config.yaml
n_layer: 8
d_model: 768
n_head: 6
n_kv_head: 3
head_dim: 128
d_mlp: 1024
vocab_size: 50257
activation: "swiglu"
norm: "rmsnorm"
norm_place: "pre"
norm_eps: 1e-06
positions: "rope"
rope_base: 10000.0
rope_fraction: 0.5
qk_norm: false
attn_scale: 0.0884
bias: "qkv"
tie_embeddings: true
parallel_block: false
init: "orth"
init_std_qkv: 0.0169
init_std_o: 0.00423
init_std_up: 0.0169
init_std_down: 0.00367
optimizer: "muon_variant"
lr: 0.00857
lr_mult_o: 1.56
beta1: 0.95
lr_head: 0.00385
grad_clip: 1.0
warmup_steps: 200
schedule: "wsd"
decay_fraction: 1.0
decay_shape: "linear"
final_lr_fraction: 0.0
batch_tokens: [32768, 65536, 131072]
seq_len: 1024
doc_mask: false
train_tokens: 573300000
steps: 7432
dataset: "wikipedia_en"
MLP neurons of a small language model. Each row is named by its layer, matrix (down: output weights) and neuron, and shows model dimensions 304-399. Each number is 500 + 40 x the weight over its row's rms, rounded and kept within 0 to 999. Numbers have three digits each. A neuron's up and down rows have the sign that makes its largest values positive.
After each neuron's rows, "raises" lists the tokens whose logits its output raises most directly, leaving later layers aside.

L3.down490:511472472499481457501527562468475491540555534542586525544530433540534469502546492402528484449517501495517488445518527486478497464565484553526552504523483538472507533473510516484545537509501475514509480504451516500535517475472535479465509482535532572465432516495540545496463550478536506568
raises: "ational", "ès", "atory", "itive", "ited"

L3.down197:503511523500564522529433514572533440489565493516517502545468511458595442490453493468483461478497505507545522455544485486511523524438535487526537551526473511488487520503527434461530469648474449513510565518503428433551522456432484441505428580527525534429527498485512557488532548523477502520
raises: "ling", "ler", "les", "led", "ged"

L3.down442:482510533522500486561490503478533546502545443454528453511586485568451464501498464507474566432462519506480502448467511489460551497472501495502521493568531506481509439506528441567562505480466483424569513591558449503472550434467534492588554525518476510516558486515556548464459518494548543542
raises: "ator", "ational", "ional", "ations", "ative"

L3.down127:523514484527491510448521482578485516508496515559466448449434485486585421502501510441545501572472532516502474448436518507575479458516536559478515515545559527500487437474481462507401513506497472444530529468493526472520522494504469510529505546433580474568539516456469506466487497420510501518
raises: " becoming", " defeating", " changing", " signing", " failing"

L3.down530:493457513429420489493482431504478495510439435514515454457497506487497486460506545505508494449497489458525469549509500570526523486495520515497498482565515466492513541559515498559528474483568504556546520563491454500533544470469445515548474458445513488635475546576584503470534475571478529470
raises: " be", " fall", " appear", " result", " become"

L3.down711:508556552463470433519550508555513528522545463431579509478452465492541531432521551571567515514485472503503507423453524502567471478497562494490605489483463506542526516512462494528520467589539459470516463507470502551441459515501491522478445521443538494511565456533517552494576452510464441454
raises: "ing", "ration", "ering", "erg", "ers"

L3.down811:525540489485579548479451559531455466483463492488503480472497402511553477517528491456530557441459431550483521561533494500437528581523437520442562436456486456477570497635491525455480567580497429447461483448473483505548540528431480516470452525516437440507515470531402481459542570452461480499
raises: " to", " into", " towards", "al", " onto"

L3.down141:496489480511449479567496474577526525489501447509499537462519449427483500525479446455481519459486474540535499507523391454591534503532475494567466504426486501535496464533520468520519478495561527558481481531474507491479445475455529487572489545399519541507610471530525511517460538483487540440
raises: " upon", " on", " On", " onto", " Away"

L3.down763:470468529496539549533543541472470404501439445593531488447477515467520519491502479518505523547451565506439521505490510534558517537531476518486412545521441606495483523469459522483534466417545527519497457491505503459536469463559429559582495406472559488455506465468392491421499512451555537601
raises: " Tournament", " Year", " tournament", " year", " season"

L3.down515:545544472480469508461515495429451451432543583542538502465491509507429491470507556529520545515491538521518509475471485455449488486536493527555480488495481498491480410522506538532505525448498486508472503510490500514470484525442489571468482530505537437497499461510459482558449473584449474512
raises: "ovich", " Jr", "enberg", "ble", "jean"

L3.down454:548494555456507471463444458491497452458508545447522511460464546474542403499531559505499605485466474386548519507505486578479454523470519383527511454586511435525497411533468438473497548535525548498463541406486429571441520471466440483435481475467538512535541442474494539568518495524504514518
raises: "ier", "ing", "s", "oli", "ao"

L3.down220:505466481455523457488550484478501474503514522492501479538502505506510530508546537514477507494406507544428523489504404551464492479462510508539522440442483496515462435540494524536481502470510501468447535516529501573561530527547470512512601494472495560492538533548505557558477455498482444521
raises: " it", " unlike", ",", " they", " according"